Weights of a small GPT-style language model, trained from scratch on English Wikipedia: a variant of Adam for these matrices.
MLP neurons of a small language model. Each row is named by its layer, matrix (down: output weights) and neuron, and shows model dimensions 0-95. Each number is 200 + 40 x the weight over its row's rms, rounded and kept within 0 to 999. A neuron's up and down rows have the sign that makes its largest values positive.
A block is one neuron, or neurons of one layer that tend to fire together. After each block is what it responds to, as a language model described it from the Wikipedia text at the highest values.

L4.down184,189,244,179,174,218,264,154,157,221,144,217,130,133,209,194,102,181,172,225,177,181,190,232,229,129,183,144,269,229,295,215,209,221,166,225,198,194,254,207,236,179,155,145,196,166,208,183,213,155,170,260,170,184,168,222,207,133,137,247,147,195,202,264,172,204,192,183,246,237,133,167,196,189,155,216,247,185,160,151,203,181,102,251,237,146,197,130,192,217,222,207,199,159,228,131,272
L4.down312,164,208,224,293,185,238,177,257,223,168,178,170,183,295,195,180,166,234,249,214,188,168,150,153,156,193,214,241,192,187,134,171,236,220,224,235,298,217,264,213,158,144,182,185,241,212,285,162,152,183,169,214,107,233,179,311,166,155,147,242,217,131,187,177,220,252,182,200,231,207,138,178,203,285,209,222,214,231,239,284,251,140,259,271,279,189,196,179,174,188,237,237,123,190,144,213
L4.down407,209,227,185,271,219,204,239,159,223,164,256,168,129,193,181,93,191,219,149,249,157,146,199,230,190,169,255,155,210,196,172,261,189,212,79,166,222,206,256,166,160,176,124,185,212,252,193,169,184,185,138,202,230,223,201,194,194,258,168,203,220,197,179,183,193,203,200,259,142,205,161,204,226,148,198,187,202,172,215,186,214,117,207,148,197,179,219,149,164,150,183,227,115,217,162,193
L4.down768,277,176,180,258,158,149,161,201,265,250,236,253,149,159,177,113,214,186,224,253,191,194,242,150,181,257,136,162,221,156,197,244,243,233,191,222,216,217,220,200,137,183,195,236,215,205,222,169,189,186,261,265,136,182,216,227,190,195,238,291,234,196,218,236,148,161,248,240,219,129,245,174,190,148,187,158,132,170,179,234,182,183,230,118,139,151,184,270,170,166,189,230,221,149,233,172
Proper-name word endings. Final or inner subword pieces of multi-token proper names (surnames, places, titles), often in lists and tables, e.g. Den-son, Rag Dol-ly, Kn-ox.

L5.down6,235,214,230,214,212,182,206,204,202,205,208,216,254,239,233,235,229,229,189,218,276,184,157,204,192,229,242,162,252,186,143,220,255,177,141,202,206,269,202,162,161,198,251,204,242,261,195,160,211,214,238,255,156,153,191,211,162,154,231,216,279,235,169,136,136,240,154,236,128,255,231,197,181,197,190,193,198,161,203,239,243,148,212,226,197,232,217,113,179,172,196,227,152,184,262,272
L5.down7,216,141,231,250,186,198,249,213,141,210,124,167,184,226,147,235,186,246,228,148,177,162,140,223,245,115,239,210,258,220,237,212,172,252,202,295,195,251,166,185,101,220,191,184,258,232,190,148,183,216,198,216,220,178,193,197,229,219,75,158,196,218,231,122,161,177,166,167,157,214,193,212,232,212,211,179,228,233,253,215,271,217,217,197,215,195,211,238,209,172,183,202,134,264,194,141
L5.down53,240,197,163,99,200,178,200,210,133,237,208,219,181,227,227,146,162,193,171,195,247,161,151,194,184,209,188,261,98,215,120,174,324,233,227,176,198,178,241,237,272,166,250,199,163,223,234,204,216,190,197,214,234,94,214,177,284,148,208,227,130,221,130,229,202,227,181,168,165,113,168,230,181,164,168,205,189,188,231,181,191,226,243,172,143,166,291,250,212,230,172,248,302,189,183,226
L5.down566,220,223,210,104,184,188,255,251,221,155,222,222,186,215,217,227,212,212,220,183,116,190,184,254,226,137,219,205,206,203,187,227,179,201,215,260,168,181,163,178,236,203,266,158,171,215,194,159,170,183,252,260,126,246,206,235,245,213,200,255,187,199,206,280,143,201,162,207,215,183,248,200,184,113,199,178,266,162,181,184,169,218,149,256,185,228,220,185,182,220,221,221,161,171,273,239
Mid-word subword continuations. Second or middle pieces of words split into fragments, especially after short openings like me-, So-, Qua-, as in me-an-ing, So-the-by's, me-as-les.

L4.down460,206,195,201,320,191,240,198,178,151,166,209,183,217,262,238,156,247,218,175,219,237,283,255,247,183,172,116,166,219,178,215,182,223,233,162,154,196,193,212,192,133,159,176,231,129,236,179,249,158,180,272,184,159,179,202,228,211,157,183,153,166,167,213,171,161,162,210,213,216,154,135,258,148,201,150,232,221,264,179,200,228,198,230,272,236,237,224,258,150,179,120,148,120,197,194,195
L4.down521,188,184,155,187,241,213,216,178,191,266,183,199,239,203,202,240,197,149,143,196,255,159,201,141,197,159,144,203,174,151,255,299,201,207,211,199,177,241,221,174,214,202,153,217,223,199,170,201,147,187,166,253,154,188,242,216,186,225,139,166,174,181,210,169,118,184,221,198,140,166,181,195,133,144,212,207,235,195,142,115,161,187,168,117,177,139,185,215,200,190,255,261,135,219,304,253
L4.down535,238,177,192,190,201,217,214,150,247,113,189,212,181,165,271,169,230,233,146,149,226,210,187,208,185,268,184,232,164,231,151,245,193,166,189,193,172,178,223,197,170,198,254,240,160,250,215,235,212,237,287,234,216,153,209,152,238,186,202,188,165,244,223,216,250,274,168,169,209,147,218,119,204,143,243,241,226,239,186,249,251,244,228,184,193,269,220,204,235,237,166,203,138,193,144,167
L4.down658,219,158,196,206,135,279,197,202,127,262,193,217,205,208,183,179,230,262,201,220,189,193,87,183,234,214,255,212,166,223,153,130,108,205,210,201,127,157,222,194,227,211,162,145,186,124,177,142,175,224,195,196,172,173,236,245,214,221,236,198,237,257,205,190,213,209,219,178,173,198,205,210,275,210,238,186,184,232,240,281,240,167,187,173,163,204,251,70,183,159,205,210,130,201,186,138
Time reference nouns. Words naming a time point in biographical or historical narrative: "year" after same/following, month names before dates, time, season, and subject "he".

L3.down554,222,254,233,206,214,114,166,207,225,159,139,186,90,272,281,255,195,265,188,266,138,208,180,192,193,199,101,210,185,203,251,184,208,176,209,258,170,186,244,261,262,228,188,215,161,249,148,225,193,170,215,202,210,191,270,277,146,237,145,105,160,252,174,259,178,185,151,248,197,239,219,257,180,293,190,216,179,300,268,255,194,187,211,210,236,222,151,273,215,219,194,225,195,213,233,237
Word-final subword endings. Last piece of a word split into subword tokens, such as cartoon, platoon, cocoon, catalog, excessive, plus closing quotes after nicknames or titles.

L3.down223,164,241,180,162,204,261,191,197,237,239,140,223,158,189,237,198,122,259,215,218,164,225,191,154,178,202,172,157,140,189,188,161,240,177,203,232,186,121,285,262,204,232,266,167,228,242,274,236,220,236,224,193,148,239,188,218,176,159,247,207,206,251,163,56,247,272,130,112,163,205,95,164,261,265,274,241,261,228,144,215,185,212,189,225,146,187,256,164,228,262,154,180,237,154,246,179
Time-span nouns. Duration and time-unit nouns such as years, months, day, centuries, often after a number or the, plus pre- prefixes and words like began.

L5.down80,281,231,228,213,260,218,242,191,226,262,150,240,196,197,158,250,230,197,175,163,166,248,281,260,285,271,191,236,175,236,104,208,311,255,175,137,177,131,229,190,211,200,197,233,190,135,216,263,185,195,220,242,217,110,263,250,195,160,135,182,218,229,185,194,199,221,166,214,270,160,196,172,198,270,207,184,219,131,214,244,152,225,196,191,203,177,188,159,231,256,163,211,196,150,186,191
L5.down232,217,160,163,215,258,120,168,229,217,200,151,165,191,90,254,232,232,212,187,186,233,304,190,217,158,177,231,150,221,192,210,174,191,256,219,226,194,229,225,230,241,244,135,228,215,255,218,183,144,205,164,278,200,208,192,177,216,166,155,67,182,200,198,228,176,295,175,187,202,253,195,199,204,150,225,215,273,226,174,240,185,187,232,202,175,192,240,210,177,294,261,175,254,253,233,238
L5.down509,210,134,268,203,224,130,186,178,170,269,179,197,286,138,172,192,207,200,177,184,262,229,183,241,219,199,255,282,159,172,152,171,204,251,185,176,217,181,174,174,222,268,157,266,220,207,212,238,148,202,160,187,216,226,216,152,182,173,250,128,183,266,212,201,201,155,205,255,124,176,143,174,106,144,155,252,229,145,224,185,197,229,129,227,244,270,224,174,173,224,210,218,213,209,195,140
L5.down649,128,160,182,259,202,203,220,125,137,235,211,156,195,134,187,124,188,175,172,180,161,157,218,179,140,230,139,189,285,240,149,165,215,222,218,142,225,250,171,156,275,179,216,188,303,218,165,240,175,235,279,190,220,200,262,231,208,192,178,221,165,269,227,211,264,200,141,129,171,280,215,192,249,136,180,228,190,164,230,249,213,198,270,172,238,242,202,185,188,186,144,242,224,217,267,183
Definitional article openers. Words starting an entry's description after its subject, like a and an after is/was, or by and directed after "2002 film"; also bibliography punctuation.

L4.down49,165,203,234,269,148,166,191,286,150,256,186,140,135,171,159,263,228,175,257,229,215,170,168,124,164,179,153,195,259,167,240,228,157,167,195,183,146,188,215,260,178,202,200,180,219,249,154,218,247,218,261,270,208,221,192,160,166,185,209,156,240,221,169,220,171,201,307,188,181,213,218,171,171,186,230,221,175,197,270,205,235,205,276,238,107,198,158,204,223,246,177,222,140,190,148,140
L4.down433,166,188,311,162,219,221,213,249,210,160,163,169,196,196,214,244,185,137,245,256,200,242,233,201,286,218,192,235,158,130,238,180,305,204,226,187,154,249,141,139,197,248,131,205,174,221,287,159,159,234,291,254,242,266,169,172,262,180,128,115,219,221,144,195,279,238,232,201,188,220,234,154,182,286,264,228,185,116,221,266,179,254,167,192,191,218,236,221,218,189,155,211,302,229,209,211
L4.down589,180,154,145,204,221,193,196,178,191,150,254,155,122,191,202,166,175,185,222,261,229,223,130,215,169,230,207,224,157,239,176,277,152,220,181,208,223,196,212,230,163,186,134,222,225,150,262,173,233,216,191,217,169,256,162,226,183,220,136,155,193,208,250,213,226,269,201,297,150,180,106,255,127,196,185,202,212,258,205,216,231,157,206,151,192,174,164,206,189,185,155,151,283,210,123,243
L4.down727,257,200,234,199,230,185,218,282,182,181,183,232,221,229,165,183,210,199,204,208,215,230,205,189,199,246,198,163,101,210,137,178,257,199,175,203,154,189,225,199,228,279,222,125,179,216,234,268,197,183,177,231,235,236,203,207,237,211,200,258,173,249,195,181,219,203,191,223,200,123,172,229,81,216,187,254,184,188,192,161,245,156,214,152,187,178,197,326,271,181,230,198,214,204,204,266
Inside names and titles. Tokens partway through proper names or work titles in lists and tables, especially title colons (Star Wars: Episode VI), mid-name y (Pick n Pay, Ayr), and title-initial The.

L3.down396,289,225,181,182,84,204,135,226,188,207,222,200,197,141,129,214,199,172,139,239,200,141,213,160,145,228,224,186,207,244,203,219,166,177,193,154,220,143,147,251,253,194,230,177,109,190,176,192,219,131,190,133,123,168,214,178,186,213,257,201,219,314,200,171,157,186,236,157,167,230,187,150,184,164,180,228,211,190,228,217,181,261,252,225,230,273,195,160,234,163,213,231,223,146,134,174
Mid-word "th" fragment. The word piece th inside or at the start of split words (me-th-ionine, hypo-th-alamus, epi-th-et, th-resher) and ordinal suffixes like 16th, 2nd; also weakly other mid-word pieces.

L4.down168,198,197,145,191,153,201,197,201,221,193,160,237,183,201,177,168,242,140,143,167,169,146,160,226,237,165,199,199,214,198,199,278,200,217,158,217,206,213,239,187,145,174,215,107,189,199,190,254,275,266,205,211,180,200,168,179,214,187,206,208,200,168,192,243,155,225,234,238,191,170,254,251,131,215,148,113,244,156,262,162,176,204,176,140,150,145,201,180,209,129,177,218,218,167,203,224
L4.down305,178,217,191,190,165,77,224,244,263,163,158,172,165,177,162,209,135,174,193,265,164,210,217,260,166,202,195,194,223,228,200,210,171,127,178,149,219,190,178,157,212,154,266,184,269,221,234,193,219,175,204,212,125,201,209,221,208,215,223,170,189,157,163,222,234,264,179,186,191,190,199,236,217,247,128,200,224,137,219,240,220,198,214,200,174,175,266,162,178,229,299,122,212,206,202,177
L4.down483,146,247,254,205,166,194,234,179,139,223,220,278,196,165,264,223,187,276,215,208,230,135,216,197,131,187,224,219,313,210,209,187,212,233,193,215,159,155,213,186,196,180,279,244,231,187,263,241,174,155,203,167,214,271,188,132,168,207,166,164,140,208,193,183,295,124,219,134,256,235,225,203,200,184,285,225,198,287,239,209,154,140,174,218,272,198,239,223,189,262,229,199,184,216,187,228
L4.down672,244,192,227,176,222,233,216,99,166,213,174,218,188,174,218,164,224,175,173,251,254,264,173,225,133,130,239,175,208,258,166,157,206,238,199,195,149,206,216,218,205,205,185,208,204,167,180,197,283,179,188,173,232,247,191,177,202,168,236,205,254,263,204,220,192,152,117,193,179,199,187,269,212,120,265,247,168,180,180,198,210,288,194,157,172,190,232,158,182,206,202,163,205,197,160,154
Digits in large numbers. Single digits inside comma-grouped numbers, mostly just after the thousands comma, in vote counts, attendances and sales tables, e.g. 84,437, 7,394.

L5.down426,276,136,223,197,219,171,261,287,212,244,214,247,230,259,293,211,196,204,142,194,214,174,192,199,174,269,160,182,175,186,232,200,186,213,212,219,196,295,171,193,328,178,188,251,240,297,167,183,214,257,166,200,166,155,185,201,192,166,176,196,150,198,127,182,143,257,143,178,142,181,138,230,180,186,215,216,195,259,142,169,101,242,217,182,222,207,245,205,191,218,198,237,263,190,199,190
L5.down447,188,253,250,271,204,180,204,233,194,242,211,202,159,242,202,268,159,205,210,178,148,192,234,107,227,243,97,230,205,192,187,243,221,228,174,277,225,188,206,203,184,235,214,225,207,195,218,198,154,124,175,239,242,207,174,142,167,206,124,171,104,222,235,176,216,213,217,223,194,180,204,241,176,208,261,226,189,297,229,182,226,173,179,202,240,130,217,209,260,219,216,265,181,133,197,255
L5.down485,214,236,160,202,214,183,147,85,179,208,202,191,198,241,205,197,209,163,162,207,201,248,170,117,216,234,246,165,106,196,203,193,169,209,189,187,236,174,169,185,181,227,193,193,246,236,196,140,207,181,108,187,181,260,228,137,174,192,63,175,182,246,170,301,258,181,184,163,227,182,239,206,170,156,193,230,187,127,229,179,178,183,199,250,239,184,220,177,208,261,191,225,125,111,222,202
L5.down645,226,170,205,209,210,192,207,195,266,175,190,221,174,215,246,199,279,171,186,271,161,167,138,186,184,173,212,242,273,159,211,210,149,211,255,222,222,212,229,154,176,229,167,175,197,190,167,162,218,253,248,136,169,183,176,215,194,149,192,229,183,219,225,257,188,193,144,212,186,268,146,199,242,210,242,177,164,227,174,175,201,181,192,176,222,235,251,245,193,213,180,210,220,172,232,244
Mid-word name fragments. Word-piece tokens inside rare multi-token words, mostly personal and place names in tables and lists, as in Nih-il-ent, leuk-em-ia, Milwauk-ee.

L3.down708,210,150,262,180,218,195,264,195,223,134,202,200,123,163,192,242,224,146,251,184,168,164,191,178,183,180,216,249,268,182,195,203,261,284,168,219,222,183,95,194,212,194,144,236,150,216,166,155,205,149,274,219,184,190,184,107,182,251,136,144,162,202,146,174,249,246,193,186,216,159,197,172,246,176,176,136,174,150,179,147,204,260,263,145,227,230,182,196,185,168,252,256,172,284,166,211
Mid-word name fragments. Non-initial subword pieces inside rare words, mostly proper names and foreign terms, such as Kend-all, Milwauk-ee, Mank-off and Sesha-dri.

L4.down56,197,240,106,256,194,228,200,236,196,269,173,249,220,186,241,217,191,200,241,144,280,166,196,134,125,133,183,237,160,208,165,243,153,195,178,251,182,255,105,197,180,216,161,213,171,196,213,196,174,234,243,245,239,161,179,200,156,200,173,218,145,193,195,216,197,255,243,190,199,202,164,190,171,172,214,191,197,153,214,206,265,232,199,206,182,181,251,274,181,197,213,194,282,239,150,176
L4.down196,236,178,167,81,199,247,158,163,255,132,152,237,103,204,236,135,181,146,225,180,218,176,143,187,179,247,237,259,162,182,222,205,161,152,227,242,243,144,168,226,129,210,203,220,286,182,265,181,219,229,159,225,201,151,195,213,182,212,183,245,241,176,194,178,115,171,189,216,202,180,187,174,225,217,312,198,196,196,185,163,180,140,226,217,200,178,202,174,250,129,236,200,127,218,191,156
L4.down294,158,174,236,149,299,157,161,297,221,146,170,145,182,181,282,119,143,258,226,154,188,239,222,145,178,198,235,166,220,157,239,196,235,220,219,206,149,195,117,227,240,239,168,215,179,190,136,159,212,204,204,226,248,146,176,179,277,208,216,173,181,250,266,260,216,225,261,173,222,187,182,233,213,173,184,192,110,213,269,269,238,168,164,206,206,120,220,152,144,204,203,202,143,228,185,198
L4.down391,193,165,148,171,192,289,153,222,151,169,232,236,219,219,212,226,218,160,172,176,269,170,211,204,149,152,212,207,168,191,228,203,188,246,242,220,208,189,177,256,235,100,215,185,151,231,210,234,192,241,195,201,212,150,156,200,160,213,183,152,297,216,159,219,278,226,241,119,192,163,206,178,239,259,152,190,171,131,149,175,310,235,189,177,199,227,227,199,195,125,311,188,201,256,171,208
Biography lead copula. The verbs is or was right after a subject's name and bracketed birth–death dates opening Wikipedia biographies, such as "(born 1955) is an American".

L5.down121,188,197,233,305,263,227,172,254,271,188,189,240,182,173,210,201,194,199,211,250,225,190,194,183,151,159,231,242,227,235,224,131,152,187,179,236,204,162,164,233,160,135,170,188,235,211,146,215,150,259,107,202,128,165,236,200,189,175,159,189,241,188,260,205,244,231,156,87,155,202,104,173,174,246,250,221,201,236,173,346,164,151,219,218,216,193,222,226,253,135,198,197,183,205,208,255
L5.down175,225,194,216,252,175,242,218,177,188,293,166,160,178,168,226,210,218,222,144,157,308,182,205,192,190,177,220,195,275,236,178,204,237,254,244,167,146,184,194,176,261,195,205,179,189,147,109,259,294,237,157,252,180,191,134,168,178,191,198,211,218,188,258,200,165,207,198,162,303,224,233,176,172,153,213,222,255,237,151,230,268,155,190,179,258,227,210,227,195,128,119,230,243,155,148,195
L5.down264,281,194,176,144,190,233,118,213,193,213,232,247,212,209,180,222,222,161,229,193,177,222,226,226,157,203,152,225,264,192,116,139,218,139,200,194,231,175,220,179,112,226,142,161,228,203,177,215,198,193,216,179,161,241,203,233,138,261,219,157,207,183,199,203,217,266,209,125,209,226,242,141,179,189,210,214,240,210,167,207,175,131,252,226,245,193,162,217,260,247,239,245,84,176,192,143
L5.down330,201,184,209,216,168,187,176,182,178,167,177,200,153,167,215,220,257,130,179,235,178,207,204,240,141,203,198,218,213,245,176,191,179,177,190,196,189,187,243,290,174,267,134,241,239,234,200,238,174,178,211,227,193,271,194,172,213,282,217,269,203,225,192,150,235,198,169,92,189,233,217,115,208,187,272,180,160,157,235,247,231,210,250,223,123,190,217,160,174,217,247,181,148,140,251,175
Time-period nouns. Nouns naming a span of time or event, especially season in regular season and first full season, plus year, years, war, election; also digits inside years and Year table headers.

L5.down208,232,194,260,145,242,193,221,248,193,172,191,192,181,286,166,128,159,229,116,218,249,167,144,262,206,161,208,221,157,255,107,219,160,216,222,269,232,168,227,203,255,134,287,251,230,151,193,217,196,210,188,221,215,222,155,119,258,254,224,189,180,221,137,212,280,249,151,221,283,193,232,225,138,180,220,254,233,200,169,182,194,227,158,181,134,167,230,219,207,204,125,181,270,259,225,187
L5.down225,212,165,232,213,105,156,203,170,244,213,158,198,210,219,178,193,214,228,182,165,162,196,183,250,113,238,198,206,201,212,220,149,152,174,203,159,157,220,297,168,270,212,200,218,216,240,162,161,245,207,221,210,193,171,210,231,214,254,178,142,217,199,163,214,225,216,230,133,235,246,153,167,205,169,165,182,246,152,283,271,161,245,179,160,181,232,211,150,238,194,149,141,196,229,175,229
L5.down436,188,277,238,202,201,166,178,235,193,236,164,194,217,181,188,186,240,193,174,203,184,230,233,229,173,216,200,179,240,156,231,184,182,190,226,204,205,215,223,247,171,143,164,185,241,235,230,215,179,156,157,220,176,179,166,207,145,163,230,202,234,254,182,228,216,243,198,185,174,265,160,206,279,171,149,153,315,171,250,269,143,228,219,211,285,232,202,214,235,164,181,171,152,197,220,160
L5.down541,194,188,211,132,189,133,244,220,242,196,174,188,163,234,138,162,215,166,230,215,178,216,203,191,185,185,233,164,160,119,174,170,196,204,204,167,165,147,192,228,266,234,173,137,134,248,221,143,212,304,220,197,231,136,230,223,218,293,217,147,149,236,234,247,185,217,194,215,202,173,274,197,196,195,249,246,240,239,195,215,250,194,165,204,193,164,261,173,209,250,194,254,197,218,119,161
Word-final suffix pieces. Closing pieces of multi-token words, such as agent suffixes (strike-r, coordinat-or, consult-ant) and -ic or -ly, plus final digits of table numbers.